Part of a small language model's weights.
Size: 12 layers, 12 heads of 64, MLP 2048 SwiGLU, vocabulary 16216, 110M parameters.
MLP neurons of a small language model. Each row is named by its layer, matrix (gate and up: input weights) and neuron, and shows model dimensions 672-735. Each number is 200 + 20 x the weight over its row's rms, rounded and kept within 0 to 999. A neuron's up and down rows have the sign that makes its largest values positive.
A block is one neuron, or neurons of one layer that tend to fire together. Before each block is what it responds to, as a language model described it from the Wikipedia text at the highest values.

Responds to: Words for rulers, officials, governing bodies and religious ranks, often split pieces, such as King, Council, Minister, Bishop(ric), Vicer(oy), Sir.
L2.gate4,226,212,237,182,212,173,182,230,166,199,187,203,185,224,213,238,219,198,206,210,198,197,259,194,205,182,202,238,213,233,166,194,139,180,187,162,196,185,208,217,220,214,181,206,208,195,223,236,187,219,226,192,216,194,198,217,219,187,193,181,184,201,170,188
L2.up4,195,198,209,215,211,205,200,191,197,167,216,218,175,173,165,206,197,179,172,192,200,194,209,210,211,216,198,204,202,198,203,152,199,184,191,171,210,205,196,238,216,175,196,217,188,198,196,165,184,219,219,190,244,212,258,212,194,237,216,197,194,185,175,185
L2.gate189,194,206,185,197,208,177,199,194,218,195,169,202,258,188,184,228,198,211,175,197,170,204,182,196,200,215,188,227,222,220,201,207,242,183,192,240,206,232,177,187,180,198,201,181,217,206,170,224,187,181,215,164,190,204,185,187,191,247,214,207,219,189,167,189
L2.up189,195,245,213,199,196,165,177,225,215,210,170,167,223,219,196,191,165,172,222,175,204,191,173,197,183,215,153,214,185,170,200,201,198,196,206,163,168,223,217,207,166,194,188,206,207,226,220,205,176,198,238,196,208,199,219,193,202,183,178,199,178,170,173,192
L2.gate336,210,190,202,174,225,176,178,223,220,181,211,203,181,156,169,222,185,220,202,245,195,208,203,220,214,203,198,218,180,172,174,188,190,171,184,164,218,194,197,212,214,178,178,230,191,182,203,211,168,206,207,205,200,199,195,195,184,227,215,212,216,226,181,199
L2.up336,190,215,216,180,244,181,187,187,243,195,200,187,162,189,174,196,175,213,192,235,208,212,219,205,178,181,230,206,248,215,185,204,229,197,193,204,202,218,197,208,214,192,186,214,206,175,193,197,198,188,199,179,216,217,209,174,167,210,220,184,183,183,189,204
L2.gate762,208,186,212,173,179,183,172,208,211,222,198,268,209,198,201,208,160,204,173,199,185,163,199,240,212,190,236,211,179,213,186,168,221,134,184,203,201,183,196,261,201,193,190,197,206,204,176,195,181,194,193,201,195,176,217,215,214,207,204,159,206,219,222,197
L2.up762,197,206,182,222,195,195,224,199,177,213,216,209,181,194,214,229,207,220,187,157,215,179,208,189,189,169,186,182,178,195,176,202,191,198,216,214,206,170,215,162,208,144,208,199,183,170,225,196,214,256,202,222,209,214,196,194,218,179,209,210,180,192,225,222
L2.gate873,182,212,212,206,184,182,210,217,180,194,223,213,185,163,218,214,203,204,205,203,182,199,217,223,216,187,169,199,153,189,217,191,202,174,173,153,206,196,202,219,217,184,168,227,209,176,193,211,205,248,199,201,248,183,239,227,199,198,218,199,211,171,184,159
L2.up873,186,217,193,207,191,219,212,184,186,225,239,223,183,207,226,183,192,219,199,199,177,232,180,243,205,202,186,209,190,186,218,179,162,157,207,192,220,201,205,220,191,207,201,202,219,185,199,198,193,203,195,177,202,200,208,201,203,197,197,191,231,204,163,186
L2.gate895,194,216,174,199,198,183,204,242,191,188,205,192,202,166,219,197,201,178,210,195,200,186,185,225,215,191,196,190,214,191,211,184,202,197,203,150,187,232,218,217,167,191,216,183,198,234,206,192,175,216,216,185,231,197,197,187,253,214,208,179,218,237,172,189
L2.up895,197,216,188,201,209,223,204,179,187,197,237,215,198,185,199,203,208,217,172,182,234,192,224,204,182,155,202,205,197,211,195,190,206,226,179,199,199,225,173,202,206,213,208,176,245,212,163,227,192,192,228,189,210,201,168,150,175,255,196,230,213,197,194,218
L2.gate941,204,189,183,165,222,230,188,221,171,180,183,201,223,185,218,226,171,197,237,205,154,170,138,233,201,186,167,208,225,217,204,202,221,185,185,210,221,207,219,175,177,189,199,179,207,218,194,201,203,163,176,177,179,196,175,208,193,195,178,195,213,212,197,222
L2.up941,219,159,182,227,209,220,213,209,206,185,231,168,192,197,216,197,166,174,182,201,171,176,211,230,201,213,173,226,215,187,198,221,188,197,215,200,203,213,172,184,214,203,205,198,202,213,211,172,206,222,181,198,216,200,168,197,182,206,221,201,197,216,181,200
L2.gate1005,189,195,187,178,178,165,176,213,179,224,195,179,210,208,177,213,234,203,221,201,213,202,242,222,229,225,220,210,202,171,191,211,157,195,206,209,226,205,202,204,171,189,230,250,203,181,206,175,175,181,236,202,246,193,207,193,228,187,192,213,209,183,174,211
L2.up1005,188,201,179,244,213,164,231,212,219,180,177,182,181,187,209,182,192,200,183,204,243,186,229,201,218,205,175,219,186,171,189,223,154,181,200,203,209,220,197,160,226,175,200,231,203,171,240,198,181,170,252,164,208,173,204,196,213,221,186,211,161,169,187,193
L2.gate1085,204,186,193,180,196,205,189,189,197,220,204,230,214,138,184,184,224,209,193,196,191,197,174,207,215,212,180,191,185,187,197,189,219,202,194,207,193,196,203,185,210,200,211,175,204,191,198,231,211,212,215,218,147,169,209,218,229,231,208,194,164,179,192,190
L2.up1085,248,212,196,188,185,176,183,180,202,165,220,223,187,186,218,222,201,193,190,207,195,222,212,220,180,172,182,204,203,175,203,239,200,242,204,167,188,176,213,214,200,207,213,167,216,219,200,166,183,181,228,198,186,203,227,214,190,223,188,188,233,166,157,191
L2.gate1117,231,205,238,205,203,215,193,211,160,180,218,189,185,209,195,187,199,186,202,224,201,202,216,190,191,229,227,212,198,229,234,230,180,211,201,232,189,192,192,213,218,198,206,236,202,234,220,210,183,244,222,206,208,213,223,231,181,194,231,196,221,196,175,189
L2.up1117,196,215,176,197,194,205,252,206,194,223,204,209,263,223,203,198,203,199,179,180,191,186,207,233,182,177,191,193,201,201,168,189,197,251,205,163,187,189,176,204,178,202,210,244,212,211,185,209,209,218,239,207,180,182,200,181,202,151,171,230,196,192,212,186
L2.gate1177,243,211,183,165,211,228,213,214,176,194,203,202,238,180,188,201,190,222,203,200,197,167,193,236,197,161,249,157,189,204,206,204,213,196,193,178,179,217,202,223,160,182,211,210,182,176,193,199,203,236,214,199,228,176,190,185,203,238,201,196,197,238,210,201
L2.up1177,181,176,238,228,198,183,210,221,227,179,241,203,186,194,210,208,214,220,189,212,198,192,189,190,160,253,168,226,180,190,211,215,210,213,199,171,171,178,215,197,203,202,194,200,214,190,239,195,195,157,253,202,183,201,222,225,234,192,205,175,189,169,176,233
L2.gate1180,205,198,219,222,183,184,178,186,211,193,223,238,218,184,205,207,213,197,235,207,204,203,213,209,205,215,187,207,180,216,187,240,198,187,228,199,204,197,194,167,211,232,219,209,158,210,179,163,208,209,203,234,208,193,199,167,192,198,186,193,209,208,200,202
L2.up1180,201,193,195,244,196,168,217,181,214,196,194,226,199,213,215,207,185,206,212,221,204,182,195,205,194,238,223,196,228,201,177,178,238,195,205,232,206,198,227,235,160,206,205,193,214,156,185,209,180,184,183,228,192,208,227,166,213,211,221,217,215,195,165,209
L2.gate1617,212,212,179,160,206,200,178,229,190,179,207,212,180,161,219,223,179,201,176,177,225,188,194,190,202,228,195,193,201,227,210,218,188,175,203,213,226,202,192,224,231,169,208,225,209,200,241,229,166,275,190,214,221,204,192,214,232,211,217,175,193,199,189,208
L2.up1617,199,198,203,179,195,193,219,204,219,226,194,209,217,230,164,199,205,205,240,184,217,197,222,224,181,159,154,184,233,179,204,199,202,193,162,204,211,204,215,173,185,176,221,183,231,201,212,158,196,169,198,194,253,195,158,206,218,215,149,193,181,196,222,200
L2.gate1804,223,210,193,213,215,161,188,192,216,171,178,216,185,214,198,206,239,175,229,162,221,194,214,205,189,147,196,204,236,186,223,177,155,205,181,212,191,200,200,200,188,197,182,197,205,180,211,173,186,241,215,192,223,195,231,178,221,223,212,146,185,203,170,214
L2.up1804,175,239,206,181,176,191,186,188,199,187,153,200,167,180,224,197,206,183,176,178,211,206,216,165,224,196,207,173,192,214,176,211,205,186,189,179,229,192,214,235,192,219,179,208,197,220,225,224,171,214,187,200,246,192,184,237,203,180,196,203,192,197,189,174
L2.gate1901,216,196,186,207,210,198,197,205,188,177,215,202,174,176,192,237,215,170,185,193,240,186,198,180,213,249,183,175,193,241,182,185,147,195,177,215,215,202,195,212,180,174,231,183,220,174,196,216,203,218,187,178,233,192,215,223,209,243,181,146,226,191,180,208
L2.up1901,217,178,217,179,187,188,182,211,215,180,196,194,225,216,171,226,212,186,231,194,258,196,196,199,189,178,175,220,210,184,176,200,220,195,202,163,204,196,223,189,198,179,171,208,197,181,232,200,205,196,214,245,234,191,205,186,195,222,155,219,180,205,194,202
L2.gate1933,204,232,204,212,160,177,204,198,173,173,190,245,229,175,252,207,167,177,168,157,192,234,204,220,213,173,173,209,183,218,213,173,196,186,190,177,205,186,223,192,185,227,196,235,228,215,194,170,189,207,242,210,177,202,184,218,215,250,180,176,202,199,164,185
L2.up1933,203,224,188,184,201,161,166,202,187,213,207,189,228,182,224,200,210,160,214,200,164,220,212,231,177,144,204,190,215,204,178,217,209,208,178,202,197,204,191,179,176,212,165,206,206,211,184,182,193,202,221,192,255,225,228,192,220,197,210,235,185,196,199,232

Responds to: The last two digits of four-digit years, right after a century prefix like 19, 20 or 18, as in 19|54, 20|21, 18|43.
L3.gate294,175,221,204,185,192,217,184,198,209,190,186,219,195,196,235,232,204,163,162,167,223,197,199,215,199,191,204,214,188,195,240,194,194,173,190,195,207,176,216,159,206,217,161,218,221,176,193,214,194,265,225,207,189,184,188,226,197,199,198,225,199,208,195,186
L3.up294,182,200,198,211,210,200,197,186,205,215,169,220,196,203,227,208,204,207,206,185,195,199,193,202,181,236,220,196,179,196,195,161,230,206,205,210,185,199,210,174,183,222,205,234,191,184,191,224,202,192,200,190,161,197,184,217,179,203,197,210,168,201,189,158
L3.gate601,202,205,206,240,206,197,184,204,205,155,185,177,163,203,217,209,210,225,198,220,196,205,221,186,183,217,215,223,200,211,206,192,190,220,235,191,213,187,240,219,191,195,193,181,200,179,212,228,214,190,204,180,172,197,192,204,188,198,202,225,230,201,202,186
L3.up601,191,175,231,201,224,189,191,205,176,208,165,176,206,204,237,213,207,190,172,184,176,228,170,233,218,202,191,187,188,208,191,185,203,187,191,190,187,176,188,179,168,209,194,222,193,210,181,217,205,187,233,205,197,199,161,192,238,175,206,178,154,233,195,201
L3.gate1813,179,199,235,223,189,205,186,188,230,190,233,205,209,204,208,201,181,166,196,222,172,197,211,176,211,193,204,201,218,226,246,166,215,212,212,186,214,157,209,203,186,213,210,177,175,190,189,219,192,215,240,182,223,177,208,218,174,223,181,205,178,170,186,207
L3.up1813,218,185,202,188,209,206,205,225,203,228,152,214,181,157,191,239,195,197,172,177,192,219,200,211,223,219,210,192,208,188,212,188,197,170,211,215,187,196,191,186,230,175,187,200,197,183,201,222,175,210,180,211,181,216,219,212,244,252,178,192,222,190,173,213
L3.gate1972,224,200,189,224,211,200,193,214,188,182,156,204,178,162,230,200,210,210,179,189,161,219,198,216,194,194,197,244,191,172,205,185,201,203,205,240,181,202,223,179,209,217,158,207,217,199,186,252,194,201,216,213,221,201,195,223,209,199,200,170,197,172,204,166
L3.up1972,205,221,185,178,193,212,172,201,230,178,210,194,188,204,196,172,211,203,206,211,233,174,207,187,225,191,188,194,179,194,239,191,209,196,205,191,217,173,178,185,211,217,195,205,197,205,207,199,190,169,212,182,177,196,203,219,174,198,220,241,199,176,180,190

Responds to: Common nouns ending place names (City, County, Province, cities, towns) and linking words like such, either, which, this that introduce what follows.
L5.gate696,184,169,214,204,192,243,229,198,189,230,200,227,176,186,184,199,184,199,184,198,203,178,233,221,203,159,207,175,232,209,176,196,191,178,180,196,188,216,216,248,198,222,206,198,178,226,211,184,183,224,197,158,200,202,177,203,250,206,191,199,202,184,238,210
L5.up696,176,211,208,214,208,167,215,220,187,205,169,194,193,166,218,245,228,199,167,230,229,215,189,208,191,213,189,210,185,183,177,159,200,182,182,191,208,140,217,201,189,201,203,236,226,215,174,188,185,183,201,192,207,202,208,201,199,184,210,165,191,215,198,184

Responds to: The final two digits of four-digit years after a split-off "19", "20" or "18", mostly 1990s years as in 1993, 1999, 1892; weaker on other two-digit numbers.
L5.gate72,205,201,187,215,201,231,183,181,225,211,201,173,179,220,205,213,203,238,176,216,198,190,203,221,227,191,190,204,195,179,242,201,193,209,254,162,195,222,216,197,240,225,213,203,175,208,161,199,194,226,249,198,198,189,218,203,182,189,176,220,219,202,199,198
L5.up72,172,196,183,194,204,200,161,199,211,189,165,212,177,217,212,212,226,195,167,191,201,185,184,233,151,232,211,185,255,192,226,198,236,227,170,162,196,180,211,183,191,176,161,202,202,179,214,191,184,246,218,207,171,198,225,175,214,193,188,216,182,227,205,177

Responds to: Final two-digit piece of a number split across tokens, mostly year endings after 19 or 20 (19|97, 20|02), also measurement and decimal endings (40|0 m, 18.|80 m, .41|0).
L2.gate139,201,213,213,160,222,215,181,164,191,202,189,158,205,169,196,197,205,207,201,202,206,222,180,212,207,222,185,199,207,164,222,193,211,213,190,207,202,213,205,170,233,208,176,208,175,207,177,200,217,187,203,181,179,200,194,206,231,206,203,208,184,229,186,139
L2.up139,179,206,245,210,193,201,180,163,219,224,218,200,203,186,182,192,205,206,199,186,237,187,207,214,187,190,224,164,177,183,205,194,200,184,189,202,179,182,207,204,215,218,161,213,209,187,178,204,164,197,231,197,195,194,203,205,194,211,236,199,161,220,226,225
L2.gate426,180,217,188,150,207,209,164,191,212,208,209,237,220,227,224,195,200,223,195,184,188,217,189,191,208,227,210,220,171,176,203,198,197,180,215,211,205,243,207,192,205,187,223,191,204,191,212,149,219,184,214,207,213,199,158,207,179,183,194,228,212,216,203,170
L2.up426,185,193,175,166,198,225,198,167,201,187,211,227,247,205,189,224,170,208,162,186,207,215,186,176,185,217,218,210,166,203,178,220,261,156,220,201,191,193,207,197,148,228,198,211,201,199,190,224,189,215,198,214,197,206,171,174,184,212,199,202,215,183,195,196
L2.gate463,230,212,191,178,211,209,209,162,180,213,193,244,214,206,162,207,239,209,248,197,213,205,236,193,200,175,209,206,172,207,205,173,197,203,201,208,229,202,170,217,226,220,215,206,185,212,175,167,204,195,184,177,204,192,208,188,191,169,172,207,189,211,241,179
L2.up463,206,218,202,214,195,202,171,208,180,222,213,205,182,180,202,204,191,215,195,176,218,176,166,198,220,174,199,179,175,172,159,177,186,160,200,184,233,233,187,215,234,196,229,188,174,191,202,178,203,202,224,210,204,212,210,197,226,190,202,199,186,193,210,235
L2.gate539,194,210,148,199,216,193,218,193,180,200,207,234,249,238,228,217,215,208,162,212,197,192,210,232,177,192,190,192,186,182,197,207,232,185,187,220,180,216,200,231,197,211,187,213,197,221,191,198,178,199,265,206,175,217,193,189,218,213,221,218,190,193,217,202
L2.up539,204,185,234,172,232,218,184,188,173,196,213,202,186,210,246,198,206,256,190,223,188,190,210,137,170,194,194,189,161,222,208,202,205,209,170,209,214,196,208,195,192,210,205,243,212,214,200,211,190,207,193,190,171,203,196,206,197,231,204,199,185,157,204,195
L2.gate663,185,186,187,197,205,199,188,183,181,163,187,248,221,208,235,213,204,192,170,177,188,201,220,188,202,216,205,194,228,207,169,212,205,174,190,225,191,202,198,162,186,206,197,179,187,208,175,212,205,167,219,190,189,180,196,217,223,226,202,205,220,208,187,178
L2.up663,200,209,175,147,190,182,210,182,201,213,177,223,236,173,213,234,219,167,210,195,181,227,220,194,181,193,190,191,232,225,175,203,209,174,239,206,187,190,200,179,178,206,199,211,172,198,191,164,195,209,227,172,187,193,180,194,228,205,223,216,239,176,192,208
L2.gate787,191,155,230,198,216,200,205,224,211,191,217,173,209,236,205,206,164,189,238,212,169,204,234,227,212,230,208,240,191,193,200,181,246,204,205,195,228,181,205,187,202,167,206,199,206,191,183,224,187,177,245,184,227,200,250,201,196,201,210,218,226,226,192,179
L2.up787,218,237,231,203,209,207,195,208,193,208,172,209,214,171,228,162,179,191,175,215,198,193,166,186,192,207,170,196,207,184,189,185,184,220,198,216,141,216,220,201,194,206,211,208,184,192,203,191,191,215,189,186,199,200,194,207,204,218,207,203,203,164,200,205
L2.gate800,206,195,198,208,197,210,208,205,192,224,181,213,243,202,222,196,177,186,200,228,175,200,190,190,188,203,189,197,147,205,236,179,192,191,177,167,211,198,180,170,210,223,192,221,204,188,203,218,183,183,193,218,172,195,218,202,185,190,208,238,195,206,216,186
L2.up800,212,189,211,187,197,219,182,179,203,182,223,226,207,188,180,224,239,201,195,194,181,230,198,202,210,239,200,214,240,165,137,188,194,186,195,234,198,176,195,174,218,217,210,226,205,175,186,199,226,186,189,197,216,183,204,204,218,209,197,207,216,208,198,197
L2.gate829,191,242,181,164,196,189,188,184,214,204,238,216,231,253,174,212,114,237,184,233,232,222,260,192,176,180,187,198,167,190,213,207,198,204,185,225,212,209,209,164,193,205,194,206,193,210,205,206,225,216,225,215,218,199,197,213,191,222,188,219,178,194,206,166
L2.up829,190,243,175,166,196,186,197,166,200,259,205,217,200,225,213,174,171,210,169,210,227,221,231,181,191,202,226,197,185,201,209,206,189,225,193,228,212,176,221,173,171,219,199,204,203,198,201,189,235,185,224,181,228,216,197,195,169,156,188,244,173,224,185,181
L2.gate917,177,223,246,190,220,193,239,219,199,195,250,212,220,208,207,171,223,205,180,202,214,191,224,197,182,146,221,216,180,216,186,219,189,193,206,242,201,225,202,183,239,178,220,196,207,186,191,188,186,179,240,204,185,226,173,216,213,227,189,194,212,205,221,191
L2.up917,192,208,209,206,215,165,200,201,195,194,201,187,216,215,172,187,195,215,212,224,230,173,183,181,202,164,160,198,176,220,179,199,211,207,200,213,249,205,193,169,204,203,197,200,194,202,191,202,200,189,205,226,228,206,171,208,217,207,205,214,229,207,244,171
L2.gate1098,176,219,180,191,186,190,203,184,223,229,199,223,189,197,233,193,169,180,180,201,206,218,212,202,226,197,177,175,196,193,218,230,164,192,186,201,210,180,182,199,211,169,188,227,205,194,222,225,206,235,211,194,159,174,181,188,235,211,204,196,204,219,213,225
L2.up1098,227,195,216,191,224,222,223,130,208,163,194,261,241,184,239,191,203,197,211,216,206,192,212,191,194,213,195,204,196,215,168,200,201,214,210,211,226,197,206,220,177,201,195,223,219,202,217,201,204,186,236,172,199,216,191,191,212,197,203,200,173,165,193,227
L2.gate1129,232,207,210,201,205,202,233,213,200,208,189,232,187,224,192,220,197,187,202,187,210,244,218,228,200,182,199,178,155,205,208,203,204,189,212,164,175,174,204,211,179,230,198,220,216,235,219,243,191,218,250,237,185,193,162,223,186,168,190,209,169,216,211,210
L2.up1129,201,201,218,191,180,187,201,223,202,227,227,187,178,211,199,174,228,177,179,196,202,216,236,167,189,205,253,171,159,223,207,205,184,211,207,205,207,217,192,165,221,193,205,230,238,217,195,207,196,219,213,207,200,192,192,240,202,211,193,209,189,206,212,169
L2.gate1450,209,211,250,207,195,151,185,184,194,205,184,194,243,206,205,206,217,203,230,216,183,210,198,229,217,171,193,179,224,174,189,205,172,229,196,208,181,167,190,213,206,202,202,196,231,201,201,201,165,238,176,238,196,206,227,199,187,218,197,191,189,208,211,198
L2.up1450,186,198,192,184,191,231,201,202,167,189,208,164,176,252,218,133,217,219,197,210,213,185,207,193,176,199,210,211,196,228,158,193,177,205,188,225,177,202,202,177,226,189,172,197,171,177,228,218,211,179,195,155,183,208,187,177,202,183,223,225,230,191,183,190
L2.gate1485,232,181,225,172,199,202,213,200,207,201,194,174,209,214,192,203,206,182,186,193,226,212,215,177,206,205,246,200,191,182,206,183,183,189,176,214,155,210,230,230,220,178,215,205,162,172,219,208,190,221,247,190,190,171,156,180,213,211,167,209,192,201,192,183
L2.up1485,211,201,188,193,211,204,186,211,212,207,189,184,211,244,151,181,186,152,215,171,184,233,203,187,166,188,230,208,200,188,212,213,201,195,188,160,208,176,230,198,223,202,204,213,181,182,204,215,201,174,228,210,228,189,198,213,193,190,195,205,169,235,197,139
L2.gate1736,203,197,220,196,208,181,209,175,200,184,205,200,218,222,210,189,207,190,184,204,236,198,230,179,195,162,185,183,197,164,172,203,180,222,199,203,170,181,202,187,201,224,175,209,206,211,207,186,200,223,220,179,159,193,201,186,212,210,187,206,159,237,179,191
L2.up1736,211,213,203,187,218,201,236,207,210,191,183,234,184,227,187,185,195,212,185,207,212,163,273,169,188,195,198,211,214,212,230,210,169,204,227,221,227,181,243,189,213,196,188,185,193,194,207,227,231,214,225,171,202,191,163,171,175,210,214,195,210,201,167,209
L2.gate1899,171,187,146,189,210,199,194,188,237,212,213,208,200,246,209,198,177,207,194,240,220,212,193,190,181,241,200,187,187,199,175,203,199,192,185,205,198,213,223,206,200,184,178,205,215,188,206,209,171,212,253,189,205,203,165,203,190,164,234,215,251,203,188,189
L2.up1899,186,188,159,218,245,218,170,194,203,210,185,180,170,243,241,190,198,221,193,231,195,217,219,204,186,252,200,188,179,181,223,199,195,190,205,189,213,210,178,218,233,231,201,212,212,173,198,211,197,198,191,160,198,216,212,187,200,201,191,200,217,183,218,204
L2.gate2007,204,196,228,200,239,202,181,217,164,219,211,166,207,193,232,203,177,193,198,182,182,208,164,206,221,195,222,159,197,216,161,199,185,211,185,165,181,210,211,218,211,215,203,181,180,206,189,224,199,197,205,218,164,191,224,223,205,210,229,212,192,213,192,214
L2.up2007,182,212,218,212,202,215,220,213,176,211,193,168,162,209,194,218,188,217,186,210,173,195,188,197,173,226,199,167,200,200,192,184,176,260,227,229,191,207,196,180,194,187,161,208,208,169,196,186,218,231,198,205,185,198,189,176,213,182,217,187,206,214,181,198